From a checkpoint of a small transformer trained on Wikipedia.
Architecture: RMSNorm before each block, rotary positions, no biases in attention or MLP, untied embeddings.
Training: a variant of Muon for these matrices, 434M tokens, 6627 steps.
MLP neurons of a small language model. Each row is named by its layer, matrix (up: input weights) and neuron, and shows model dimensions 32-127. Each number is 200 + 40 x the weight over its row's rms, rounded and kept within 0 to 999.
After each neuron's rows, "fires on" lists the tokens most often at its 100 highest values on Wikipedia text that the model never trained on.

L6.up461,238,247,257,151,219,200,183,244,201,111,250,188,227,180,250,157,216,211,284,177,135,213,173,201,158,116,182,257,194,203,205,234,179,196,136,271,188,154,311,208,236,158,156,250,214,183,155,191,148,174,183,164,173,131,219,111,191,202,200,205,225,238,159,156,218,194,235,237,205,163,148,196,179,202,145,272,262,211,309,251,181,137,263,255,242,201,187,210,182,235,132,203,195,173,242,142
fires on: "act", "art", "at", "ay", "uss", "age"

L5.up282,138,210,182,162,191,156,246,184,280,168,143,210,266,143,182,229,176,188,245,204,141,196,206,259,214,237,214,229,277,184,174,274,220,233,201,199,156,172,242,182,163,225,175,227,229,198,212,221,185,197,153,189,193,211,183,162,200,193,146,125,190,200,167,231,207,223,240,223,169,174,195,226,169,143,163,194,212,157,271,250,247,194,190,107,234,171,212,251,218,176,192,155,219,262,231,204
fires on: "ecutive", " Cast", " Christ", " March", " Rock", " Russ"

L10.up57,202,190,239,228,234,170,210,192,208,164,187,194,200,221,172,209,222,189,164,194,186,188,200,252,251,172,178,170,205,155,165,220,157,223,304,192,156,216,181,258,229,266,227,192,180,121,218,275,226,202,143,234,267,203,151,183,166,154,229,187,255,156,136,178,212,221,177,191,160,174,243,190,158,200,223,168,140,191,245,194,99,179,202,198,192,267,233,256,190,201,224,210,227,162,281,124
fires on: "th", "med", "ed", "d", "ad"

L7.up703,267,262,147,203,196,188,125,149,202,231,195,230,174,193,148,164,71,238,149,134,216,193,204,189,231,178,256,211,185,200,237,210,229,246,183,197,205,171,226,238,278,222,137,155,189,211,187,193,149,190,229,184,119,189,176,196,132,203,142,192,224,221,116,195,160,224,185,194,142,179,246,190,193,223,291,198,154,251,211,246,233,172,223,201,228,269,236,215,184,195,161,165,206,126,168,166
fires on: " On", "ince", "On", "ted", "owever"

L7.up39,224,157,153,166,161,133,160,179,211,226,188,158,270,147,214,231,175,257,183,212,200,156,312,170,176,180,191,206,235,174,209,216,200,261,177,216,173,129,333,165,205,133,240,234,213,208,240,265,191,259,165,230,146,163,206,223,196,178,255,257,250,261,214,177,131,214,156,173,208,229,179,178,180,271,187,233,178,186,210,188,146,189,189,174,231,200,159,223,178,208,179,283,170,238,183,226
fires on: "ame", " 1998", " Com", "ason", "ass", "\n"

L2.up295,179,224,229,184,193,230,153,179,140,206,178,203,150,133,188,205,143,268,170,231,254,142,236,221,224,191,236,191,258,192,243,213,197,226,239,320,210,167,145,250,173,212,231,196,216,175,213,233,193,203,214,246,223,224,234,144,117,149,162,180,178,215,216,167,266,176,202,275,107,204,221,209,179,275,157,200,251,249,207,164,218,245,132,204,177,159,200,160,255,232,164,199,206,222,254,227
fires on: "ody", "ya", "ification", "icle", " Order", " Republic"

L6.up299,149,171,163,167,246,305,217,233,180,156,227,208,212,264,249,159,215,167,196,160,82,216,141,176,133,178,140,163,196,195,189,218,170,206,106,233,172,246,262,225,249,158,266,240,241,171,204,186,222,201,174,217,252,194,237,220,205,197,203,278,181,255,223,183,256,216,227,168,184,158,202,184,197,200,184,250,167,199,168,229,210,224,194,154,188,264,238,180,239,235,102,105,214,129,217,239
fires on: "ain", "ve", "ite", " Rele"

L7.up540,173,194,135,182,150,269,172,253,160,215,196,232,181,261,184,169,263,132,195,221,195,160,151,215,122,143,238,144,224,229,219,192,253,225,196,198,242,190,149,141,137,178,234,248,220,179,188,136,149,238,251,155,237,217,208,184,264,245,177,133,220,118,183,236,252,185,254,189,232,219,170,179,170,207,188,170,235,241,303,190,135,158,164,170,201,214,150,173,151,190,203,62,190,256,221,171
fires on: " by", "200", " Republic", " left", "ording", " By"

L9.up136,270,159,253,217,193,209,113,224,269,164,133,206,198,228,287,202,196,186,91,237,125,202,175,164,213,242,219,208,215,194,261,245,152,273,251,175,199,170,230,315,197,238,161,291,213,215,185,208,230,176,198,189,220,194,184,203,178,195,244,214,172,212,132,135,272,230,197,155,247,226,210,149,219,175,226,162,250,224,164,166,187,95,203,222,170,157,259,193,200,272,207,275,162,139,261,154
fires on: "l", "on", "c", "m", "n"

L8.up105,189,146,205,250,86,89,208,206,207,145,185,273,173,164,232,226,247,210,218,201,181,169,281,182,148,195,156,201,180,231,238,216,166,180,223,177,173,207,226,159,241,154,204,178,128,261,178,135,171,194,231,203,201,168,171,213,222,185,302,207,157,158,163,141,249,178,206,199,146,211,242,230,84,184,190,208,168,179,250,249,224,175,161,238,230,272,173,207,179,204,151,228,159,223,171,224
fires on: "g", " became", " based", "omm", "ie", " First"

L5.up729,223,203,289,231,262,216,185,194,241,221,181,218,243,171,163,227,186,221,276,183,200,174,240,186,228,147,242,223,213,166,171,215,226,195,146,187,217,184,286,232,175,220,209,215,178,240,168,214,252,184,171,187,192,193,176,178,199,266,202,191,233,246,163,302,189,195,257,181,221,179,255,272,184,168,124,204,212,141,235,151,200,213,169,186,192,84,238,221,292,180,229,180,193,233,242,239
fires on: ")", " received", " prop", "rd"

L7.up135,194,177,173,162,213,178,209,179,191,185,230,156,195,176,167,197,257,189,252,236,242,233,264,181,203,203,199,185,240,200,196,179,215,199,169,209,163,235,220,228,215,227,185,256,229,212,183,212,154,253,107,180,120,192,157,210,144,188,264,206,147,192,115,225,201,202,282,261,214,191,142,224,183,195,195,215,195,246,194,300,234,246,184,171,246,241,152,259,161,174,176,205,250,206,196,201
fires on: " occ", " because", "ause", " res", " appro", " (w"

L6.up280,178,198,220,171,210,291,196,218,192,133,273,252,193,191,219,157,219,200,190,277,177,241,152,199,174,218,191,222,154,236,157,221,260,158,210,220,147,226,197,235,135,208,259,273,178,199,211,222,226,200,189,201,244,237,266,132,189,174,185,252,186,231,224,193,257,228,274,211,165,124,197,201,213,193,117,218,164,109,227,292,156,203,204,161,156,227,191,146,238,170,196,165,179,171,230,130
fires on: " from", " in", "ew", "ited", " recogn", " April"

L17.up673,198,226,215,180,142,218,185,140,199,215,198,171,207,263,218,236,139,172,180,144,215,196,244,263,175,253,207,216,236,250,225,274,231,234,218,233,111,264,238,191,236,140,179,179,150,197,163,237,256,211,221,238,228,249,155,192,157,308,298,184,191,157,183,179,291,153,231,160,190,164,161,132,206,153,154,243,186,137,248,154,204,132,243,144,130,204,254,133,213,191,184,182,196,191,179,195
fires on: " the", " and", " of", " early", "ad"

L7.up31,296,129,156,184,147,146,193,194,200,242,199,170,226,180,226,266,134,251,183,166,215,229,148,143,199,200,218,223,238,131,255,186,248,202,213,214,94,148,305,144,244,182,175,191,233,180,157,228,257,254,175,252,191,187,241,247,128,154,116,234,219,197,198,152,190,174,194,209,169,277,226,193,217,263,236,201,161,209,200,183,249,226,183,159,186,157,162,224,163,159,186,251,178,211,156,297
fires on: "\n", "ment", "ame", " Camp"

L9.up545,241,161,206,217,178,230,180,240,165,197,157,172,255,243,205,179,150,187,137,167,198,204,207,146,193,164,189,236,193,193,205,134,169,265,146,229,265,187,131,140,152,261,167,174,235,206,178,185,136,138,256,206,199,253,197,175,194,212,182,172,232,183,254,218,209,185,263,224,161,206,176,166,242,168,214,252,215,219,261,198,256,172,262,175,236,196,216,240,214,158,132,205,202,234,204,168
fires on: "I", " since", "ud", "ose", "ze", "hen"

L15.up731,163,278,214,175,216,179,178,267,223,227,155,231,232,154,220,165,202,188,263,164,179,228,126,265,147,192,199,189,215,257,172,233,231,191,269,208,234,225,214,207,164,144,237,190,122,209,234,207,123,214,165,232,239,187,278,209,144,258,195,208,151,279,204,227,242,177,235,185,147,144,127,155,203,193,190,212,188,194,225,259,247,214,221,219,205,188,249,202,131,159,152,234,139,189,171,257
fires on: "-", " American", " |", " Chinese", "\n"

L7.up504,195,170,194,183,148,248,180,225,201,224,161,155,237,250,190,164,198,169,191,157,226,235,149,198,157,138,160,246,244,243,234,200,217,225,189,201,170,161,213,221,145,191,235,229,184,177,196,208,240,241,84,218,176,222,243,228,176,200,181,259,167,192,186,171,185,187,179,192,198,207,208,240,276,205,261,157,188,210,169,190,174,207,139,98,192,212,118,193,192,155,271,243,177,219,126,220
fires on: "ing", "ated"

L10.up84,193,197,287,207,137,161,84,268,255,158,174,267,172,171,228,161,229,247,261,246,185,162,260,237,187,126,188,267,167,211,219,175,184,250,192,170,206,211,197,250,138,232,164,134,190,258,244,149,205,131,237,135,189,188,230,196,239,196,177,219,172,176,215,175,245,228,186,234,269,228,201,222,282,128,217,137,185,173,182,191,163,144,224,229,242,120,176,167,199,247,181,203,156,161,216,142
fires on: " qu", "ran", "ra", "ri", "l", "m"

L2.up599,217,194,207,176,156,188,133,195,223,192,222,193,228,191,172,196,237,176,199,140,199,224,219,191,189,195,223,196,250,121,228,229,184,246,201,267,236,201,140,213,222,269,187,246,183,157,246,193,222,171,244,190,197,206,183,151,102,155,202,152,229,193,250,146,243,203,213,222,193,228,223,192,173,214,225,250,289,196,247,207,182,194,199,227,158,171,171,180,131,228,173,219,185,212,200,232
fires on: "nd", " District", "ification", " round", "icle"

L17.up66,171,260,178,199,163,200,173,209,205,225,210,211,172,182,138,233,200,228,202,144,180,191,195,285,211,164,167,211,195,300,149,192,250,192,209,173,214,217,210,181,170,119,172,200,190,133,220,191,189,143,187,174,237,248,260,177,203,216,183,267,163,197,129,165,188,185,191,182,190,236,166,259,255,188,238,197,222,248,144,284,171,249,209,221,266,195,289,138,126,244,235,187,155,201,129,174
fires on: "-", " |", " –", "art", "\"", "op"

L7.up335,230,191,302,276,193,118,208,241,156,214,198,271,262,160,192,161,222,213,228,130,278,161,207,162,153,212,168,165,149,103,156,160,149,234,183,189,219,221,256,186,147,261,296,135,171,198,188,288,207,210,186,168,143,189,216,197,239,208,202,171,208,207,222,132,247,169,140,211,213,200,181,187,226,213,210,230,216,198,143,149,216,238,159,285,218,213,202,228,254,163,169,266,123,170,120,196
fires on: "old", "land", "==D", "==See", "rom"

L13.up600,213,187,270,194,193,240,132,266,198,151,178,162,213,233,219,217,262,227,220,174,165,157,263,126,152,212,219,197,180,266,170,268,268,174,188,174,234,168,206,187,257,197,226,157,225,222,212,137,200,185,198,240,158,141,149,261,176,193,189,250,123,275,216,204,164,261,233,238,239,208,138,223,233,226,137,261,220,254,246,210,245,219,195,130,156,219,203,200,204,198,250,137,196,229,198,136
fires on: ",", "\"", ":", "av", "ob", "s,"

L15.up362,162,189,170,207,164,146,186,211,129,247,153,171,193,139,130,193,220,210,217,253,224,167,180,175,180,195,222,192,219,108,182,245,235,143,181,169,159,178,280,206,234,220,210,119,256,226,191,152,220,160,203,249,259,208,213,248,183,226,332,207,239,227,187,258,243,195,132,210,194,228,219,209,222,140,275,282,234,190,172,168,171,198,161,111,154,218,262,182,191,161,198,292,202,149,210,137
fires on: "ig", "ad", " of", " Force", "on"

L9.up345,151,142,177,232,129,218,183,164,113,267,209,262,176,166,185,138,247,183,102,189,218,161,153,226,157,232,198,205,124,242,132,169,207,166,168,203,217,175,181,132,165,181,192,216,231,216,198,284,209,180,217,219,150,274,205,229,184,177,243,166,186,263,149,226,191,191,182,115,229,256,176,152,167,250,194,146,112,158,205,257,155,188,209,235,233,115,179,168,179,152,233,168,191,169,144,190
fires on: "is", "ic", "ack", "o", "ress", "os"

L7.up29,196,248,233,189,162,227,254,152,200,166,226,248,168,249,135,192,159,220,218,216,230,167,91,244,142,169,254,156,243,159,176,126,207,183,142,156,183,228,255,177,237,196,184,231,139,206,184,252,215,241,169,271,210,162,155,182,131,198,218,222,236,185,228,251,265,177,246,167,231,250,191,223,179,240,218,149,192,204,307,218,198,217,166,191,157,233,183,175,149,156,165,186,221,234,173,225
fires on: " 4", " began", "de", "ollowing", "\n"

L2.up512,166,183,216,130,199,227,194,190,189,212,224,233,209,147,266,184,220,105,165,248,164,217,273,193,151,251,219,187,148,158,183,181,171,172,194,211,212,158,187,228,174,184,216,154,201,197,178,243,191,198,228,219,113,205,204,189,99,207,296,201,152,195,237,231,219,170,186,170,228,167,148,221,196,185,147,131,181,242,170,267,122,172,211,125,166,212,191,198,189,202,200,166,272,127,185,184
fires on: "o", "ion", "imes"

L7.up523,191,195,240,173,190,190,259,276,230,146,179,184,168,243,181,143,154,209,202,141,151,208,129,172,210,228,167,209,261,252,211,149,172,167,216,255,159,217,243,205,218,172,266,176,245,207,201,198,195,262,151,219,246,218,260,188,180,194,159,251,166,192,197,154,183,204,219,115,216,243,288,131,206,164,252,188,287,200,162,193,186,241,169,131,212,198,125,163,186,210,248,254,175,172,130,228
fires on: "ing", "ishing", " Italian"

L7.up647,215,171,173,175,199,220,146,192,199,235,214,208,188,229,190,166,105,225,144,176,211,191,142,175,204,197,228,130,124,151,200,190,216,185,252,231,200,187,178,186,193,171,180,192,217,250,216,211,157,256,234,213,206,257,215,260,120,197,153,222,170,183,180,176,241,158,291,200,222,163,210,179,189,252,272,253,195,206,234,161,225,245,234,260,205,248,250,175,137,176,223,148,192,182,190,209
fires on: " On", " War", " deg", "2)", "On"

L9.up337,188,160,161,237,202,151,212,201,224,198,194,213,123,206,185,150,110,245,234,201,222,214,191,229,187,178,188,161,216,277,179,187,134,202,173,251,105,167,159,200,314,231,200,256,271,197,154,234,174,228,241,232,237,182,296,155,189,220,233,326,183,238,168,273,152,205,168,122,202,286,186,151,233,223,163,185,187,194,181,246,217,192,146,229,224,159,195,210,197,129,250,228,165,214,228,222
fires on: "ed", " of", "e", "ing", "es", "end"

L2.up580,178,161,168,168,202,168,191,161,208,184,179,185,141,129,246,252,191,170,198,179,248,218,170,193,275,123,246,200,184,229,176,149,177,270,157,203,164,192,200,146,162,168,219,242,270,148,207,269,166,191,173,180,210,235,193,198,107,133,205,174,209,267,227,203,253,187,190,207,126,190,196,244,222,159,138,154,171,249,223,228,216,177,156,246,232,98,254,200,245,214,217,189,216,209,163,206
fires on: " Ag", " det", " ag", "ufact", " Director", " manag"

L5.up129,178,189,167,232,169,173,246,205,179,210,142,228,222,251,205,237,258,158,304,214,192,163,122,217,95,188,222,215,196,175,167,199,246,188,224,105,182,245,206,210,157,184,170,287,162,203,174,186,189,156,212,219,228,289,258,193,203,140,68,211,208,211,222,242,254,184,222,153,250,137,193,133,179,255,209,223,208,169,184,171,218,220,152,244,214,276,234,235,248,204,258,261,240,210,191,232
fires on: "t", "uc", "emb", "or", "es", "ame"

L12.up518,169,187,185,169,184,239,197,220,201,216,187,258,160,254,148,197,198,122,140,163,187,190,231,302,178,217,191,189,192,259,216,215,226,214,237,224,174,204,189,201,175,100,146,162,219,210,145,141,237,210,275,219,231,138,186,256,168,234,220,229,161,120,162,244,271,243,137,279,177,237,235,163,155,260,194,194,212,187,230,101,189,138,270,209,182,169,214,207,161,180,214,249,212,172,217,188
fires on: " the", " of", " a", " French", " be", " being"

L13.up30,78,164,202,212,214,219,225,108,205,281,169,177,146,170,221,203,178,234,192,254,157,220,217,149,266,239,268,197,178,127,197,145,186,222,135,228,102,227,159,147,188,266,174,196,185,241,293,177,215,248,185,238,301,168,165,198,206,236,262,247,174,217,263,232,185,194,158,207,230,130,248,165,180,235,166,197,189,197,227,193,231,160,107,223,132,207,191,172,202,213,243,228,134,221,211,184
fires on: "ing", "un", "ch", "c", "ial", "ed"

L7.up646,241,215,174,209,167,174,184,210,186,136,176,170,254,159,192,197,174,236,237,174,200,215,177,148,242,219,131,276,178,212,201,189,200,230,247,204,189,183,217,171,234,204,172,116,204,173,232,200,210,148,181,226,214,111,237,206,170,174,240,199,234,219,275,122,154,200,129,184,221,235,315,239,168,177,245,217,215,209,88,142,236,209,166,183,167,238,221,188,197,247,248,324,204,134,141,152
fires on: "ated", "gan", " it", " Italian", "st", " CD"

L17.up754,119,218,225,228,264,225,234,226,211,225,154,202,209,140,166,283,183,267,170,235,164,183,191,140,224,188,180,207,170,227,229,200,244,198,157,276,216,247,139,159,176,251,171,204,216,224,208,263,235,268,222,177,248,128,157,180,229,210,153,281,235,150,194,228,201,247,199,209,153,133,180,232,163,215,259,275,103,210,173,238,209,111,191,220,218,197,148,97,144,206,242,263,159,263,134,184
fires on: " was", "s", "es", "c", "un"

L6.up363,157,180,247,144,244,251,230,195,185,174,339,204,200,209,193,238,237,202,243,236,220,277,197,244,141,82,256,227,242,254,192,144,229,208,241,270,75,224,219,214,219,200,235,256,193,242,170,202,220,131,165,274,260,221,232,139,186,170,187,239,168,211,179,194,217,180,228,177,201,183,163,267,172,258,176,273,210,127,176,245,237,197,202,237,193,185,159,213,208,187,178,183,238,222,184,201
fires on: " from", "ered", "ited"

L7.up526,217,252,245,195,143,206,251,194,212,173,217,211,225,197,154,203,231,211,320,199,282,154,250,142,201,139,232,179,235,193,205,201,282,248,156,227,161,178,256,158,204,145,183,206,198,177,177,295,206,194,157,262,204,172,195,234,153,270,280,193,314,181,220,200,210,196,242,189,263,307,175,170,146,243,185,190,195,161,246,177,168,206,160,230,220,252,178,239,229,237,145,192,165,270,156,185
fires on: " 4", " 19", " 18", "\n", " 3"

L13.up171,310,218,262,168,189,154,188,275,193,230,133,136,261,238,202,233,224,134,198,175,181,162,212,178,174,244,269,172,202,201,220,222,251,141,178,170,135,93,163,189,182,201,201,234,169,193,141,240,237,211,222,231,177,141,139,202,205,203,212,206,181,175,191,212,150,190,178,258,153,152,147,177,220,184,223,205,156,204,216,233,252,170,181,196,202,238,140,183,214,218,246,197,227,230,97,104
fires on: ",", " and", "ing,", "y,", "s,", "ation,"

L5.up180,140,174,196,188,160,196,180,234,244,183,170,287,208,210,151,213,189,174,215,188,193,190,224,187,250,167,235,175,228,185,152,204,164,223,170,218,228,191,263,206,207,226,192,173,201,161,209,227,208,205,170,208,185,213,222,160,204,219,136,174,226,226,145,328,195,231,286,217,158,158,274,241,152,130,105,174,200,212,263,230,220,198,188,200,202,86,150,252,246,157,219,115,153,283,232,206
fires on: ")", "ks", " received", " acqu", " Russ", " March"

L2.up454,246,209,185,242,139,169,259,162,194,182,246,230,237,324,288,155,184,130,246,192,214,227,159,173,179,191,183,191,162,253,181,190,256,236,207,150,138,231,230,164,161,187,188,216,299,182,222,186,153,191,249,190,223,172,138,228,251,211,152,222,155,169,160,133,178,207,232,185,227,231,170,175,255,179,178,211,176,247,159,226,194,207,202,205,228,278,234,245,280,140,212,261,164,135,166,215
fires on: "iver", "iving", "ner", "′", " opp", " grand"

L6.up332,255,174,208,216,197,172,187,215,191,135,247,182,253,189,229,171,243,236,318,196,214,166,163,189,164,221,196,201,182,225,184,201,194,213,168,185,165,198,210,165,160,167,205,276,181,232,196,167,196,180,123,150,221,178,201,223,190,139,214,228,176,251,191,215,176,209,151,119,191,207,194,166,220,206,174,196,159,242,279,247,211,186,236,214,231,234,156,184,156,170,166,177,193,239,263,203
fires on: "iv", "art", "at", "now", "ren", "id"

L6.up5,221,217,244,140,181,218,216,156,213,196,194,168,287,159,196,172,207,210,302,98,134,185,178,188,178,173,162,227,224,205,232,172,138,295,91,195,186,198,203,246,186,111,170,235,152,150,177,218,95,183,207,157,202,187,198,216,248,178,250,148,198,204,204,203,183,185,211,170,153,203,187,199,167,214,135,221,201,212,231,236,264,199,245,272,221,140,225,261,209,200,147,157,256,195,266,263
fires on: "ter", "ut", "eat", "art", "ight", "at"

L9.up5,196,120,217,228,187,209,228,188,113,167,172,149,86,197,219,218,188,182,188,180,147,246,150,149,221,284,159,205,143,163,195,218,135,208,112,199,223,266,268,167,203,193,168,155,159,208,212,156,157,195,201,231,289,179,140,235,191,191,173,326,187,249,231,227,198,234,270,208,181,152,226,116,198,222,182,210,208,232,145,186,245,178,155,197,231,194,224,187,189,210,167,241,194,202,197,221
fires on: "an", "ant", "iff", " |", "es", "rian"

L7.up9,189,244,216,192,133,233,254,220,167,219,195,227,154,190,173,154,168,240,92,196,174,197,137,222,200,207,179,183,219,168,146,173,193,204,218,239,223,246,134,256,229,143,202,176,175,184,217,135,270,182,204,195,236,203,170,154,223,193,148,168,228,174,216,183,259,215,199,149,260,180,177,342,191,199,215,212,243,242,185,113,218,182,169,202,165,254,158,94,136,222,193,149,152,182,221,186
fires on: "ted", "gh", "all", "ald", "ced", "acher"

L6.up45,224,227,241,248,171,181,179,153,289,227,215,179,223,145,151,211,254,158,194,182,310,162,265,229,220,150,250,187,274,201,198,236,240,197,214,199,201,185,163,193,237,264,106,231,264,183,182,125,182,274,272,238,213,164,163,148,219,221,178,236,248,235,213,208,238,174,205,189,185,200,219,218,139,172,230,212,177,239,94,158,219,189,200,219,230,173,203,142,127,174,207,204,176,205,158,197
fires on: " (aged", " age", " them", " chang", " FW"

L7.up329,204,230,193,201,162,160,268,205,177,165,170,233,166,188,158,227,272,174,187,254,214,150,172,263,229,63,150,229,241,194,207,142,227,178,182,158,255,180,249,216,223,220,228,172,216,127,206,222,179,228,199,205,187,227,165,124,201,158,276,205,265,169,220,237,198,240,224,160,248,231,193,215,184,197,158,211,218,181,210,214,186,178,147,195,176,175,187,182,209,207,215,220,211,243,170,166
fires on: " Tra", " Top", " top", "ym", "rit", " By"

L6.up137,201,160,289,182,78,202,239,184,247,189,196,203,255,179,116,178,220,195,241,219,265,239,163,146,224,215,288,244,243,201,207,129,172,245,220,188,164,188,160,193,175,183,181,256,178,116,221,159,223,187,186,269,264,224,198,157,192,219,174,215,201,239,224,232,203,215,238,160,227,196,225,184,100,108,146,170,220,183,132,197,236,185,238,304,209,222,189,172,168,170,174,181,181,279,280,206
fires on: " from", " Group", "adem", "oup", " Class", "reat"

L5.up22,223,138,251,122,273,193,132,220,191,214,177,144,136,171,256,223,229,233,192,274,168,243,225,129,138,159,205,256,194,265,197,278,216,220,170,167,235,172,181,192,266,193,270,219,182,194,195,208,195,221,146,181,244,230,212,228,193,247,149,218,176,176,168,203,226,185,200,169,148,254,193,244,154,226,234,186,192,238,247,126,213,153,156,126,154,184,177,254,200,229,162,200,180,203,271,219
fires on: " family", " Mass", " press", " court"

L15.up763,252,162,160,244,224,184,238,248,146,221,211,274,202,155,206,231,192,166,224,163,219,150,241,198,199,214,210,150,214,147,115,192,245,166,156,287,202,172,221,168,238,125,153,179,223,194,210,212,222,191,223,166,200,149,207,168,204,198,202,218,145,214,208,160,147,256,184,204,202,212,203,204,161,180,201,260,138,185,231,210,165,158,207,142,128,172,222,163,202,274,188,208,187,185,230,212
fires on: " d", ";", ",", " c", " s", " D"

L7.up359,242,201,165,127,147,253,164,164,264,238,200,178,167,290,178,199,159,160,255,277,172,190,204,221,171,193,191,168,166,257,173,203,238,227,206,207,222,173,167,239,173,200,197,229,229,233,208,210,171,229,265,157,190,205,211,164,297,134,143,189,99,203,164,186,199,212,232,157,125,153,147,172,211,205,183,192,216,223,234,220,180,217,280,112,153,152,137,173,180,190,279,171,248,178,217,193
fires on: "anc", "imate", "iss", "ives", "ce", "cl"

L2.up508,215,269,149,238,182,202,200,197,181,136,168,158,193,174,263,199,231,163,197,219,166,197,251,158,235,256,197,162,226,205,162,198,188,196,130,158,164,274,175,165,227,156,287,193,209,163,185,171,215,234,231,164,176,202,191,201,191,206,223,188,221,213,222,146,244,192,219,285,242,215,179,181,178,267,221,263,229,228,263,174,220,189,156,208,192,253,227,241,274,204,230,279,239,197,211,177
fires on: ".7", " Record", " time", "ship"

L6.up331,192,188,286,203,192,174,215,213,237,127,263,204,171,198,241,197,244,211,258,252,288,250,222,188,256,178,267,208,239,271,228,120,252,240,188,233,150,243,201,171,203,189,176,270,187,234,240,144,144,94,192,246,210,195,207,130,201,185,131,199,163,207,218,168,152,221,251,189,188,146,192,178,169,189,192,211,194,197,249,232,230,204,149,282,213,173,213,233,203,165,220,222,243,255,207,194
fires on: "am", " company", "oup", " from", " 202", "ribution"

L8.up343,204,161,199,230,144,162,194,160,160,231,159,148,226,209,221,125,184,173,258,218,191,148,137,166,224,182,178,225,172,167,232,177,210,167,152,215,270,226,142,173,135,132,227,127,195,251,157,148,179,208,184,233,160,98,138,193,200,210,238,223,144,234,159,211,214,162,132,205,165,227,209,208,265,162,245,151,193,192,218,253,227,205,124,206,189,132,105,170,216,133,183,212,269,212,178,220
fires on: " became", " I", " was", " this", "G"

L13.up445,150,172,290,201,208,204,156,178,161,178,212,301,198,177,252,171,239,225,254,140,196,260,197,210,195,206,245,145,261,162,186,274,212,217,199,264,192,238,247,166,181,252,217,284,174,152,230,214,220,137,158,220,242,111,217,277,238,164,203,217,194,263,177,206,180,199,226,171,269,206,203,214,211,196,220,190,195,206,238,182,250,143,132,175,149,259,211,224,217,199,254,150,186,157,207,163
fires on: "al", " medal", " of", "it", "ated", "ate"

L7.up530,189,222,241,290,149,226,235,175,218,216,217,205,143,149,158,252,299,145,189,249,183,220,149,239,227,157,100,168,208,180,225,216,242,208,180,150,205,233,163,209,258,169,233,196,254,158,212,180,245,218,175,187,194,174,191,140,191,168,263,147,258,177,229,250,183,247,190,173,218,190,202,222,177,172,147,209,209,213,166,159,185,174,178,177,168,156,234,202,201,236,243,234,195,160,187,166
fires on: "L", "rit", " Top", " top", " Em", "m"

L5.up407,204,256,169,234,164,215,166,149,179,214,192,200,242,217,208,154,186,132,246,186,195,263,218,259,118,123,159,214,219,146,221,199,173,171,199,156,209,277,232,226,140,225,165,170,206,237,207,199,239,188,181,156,211,170,163,183,146,171,178,176,240,224,278,191,216,148,172,238,187,159,179,129,172,263,185,222,235,175,173,189,239,138,205,217,255,205,194,222,252,218,222,235,276,189,259,251
fires on: "or", " G", "uc", "ig"

L17.up710,181,169,192,207,279,170,217,158,160,249,151,219,198,200,198,172,177,193,187,230,248,255,229,209,209,147,129,166,146,249,160,218,191,203,163,148,211,199,173,202,284,256,251,156,150,158,198,252,259,180,197,251,261,202,209,237,202,193,261,196,225,237,203,121,262,148,202,233,201,246,152,211,197,151,195,205,82,161,163,147,231,187,250,202,202,264,207,217,136,209,187,201,214,217,233,141
fires on: "es", "d", " he", "ed", "ra", " He"

L17.up241,276,186,171,262,177,235,192,253,229,186,216,218,169,163,175,212,129,225,169,143,169,254,145,261,179,254,220,193,145,148,185,200,214,194,162,141,160,264,194,249,282,176,240,153,213,297,168,145,183,197,212,206,240,234,166,185,248,178,162,282,160,203,194,234,214,204,234,220,168,151,201,172,210,232,121,164,174,225,174,169,188,190,191,221,140,244,167,154,152,226,186,177,221,210,173,220
fires on: " R", "an"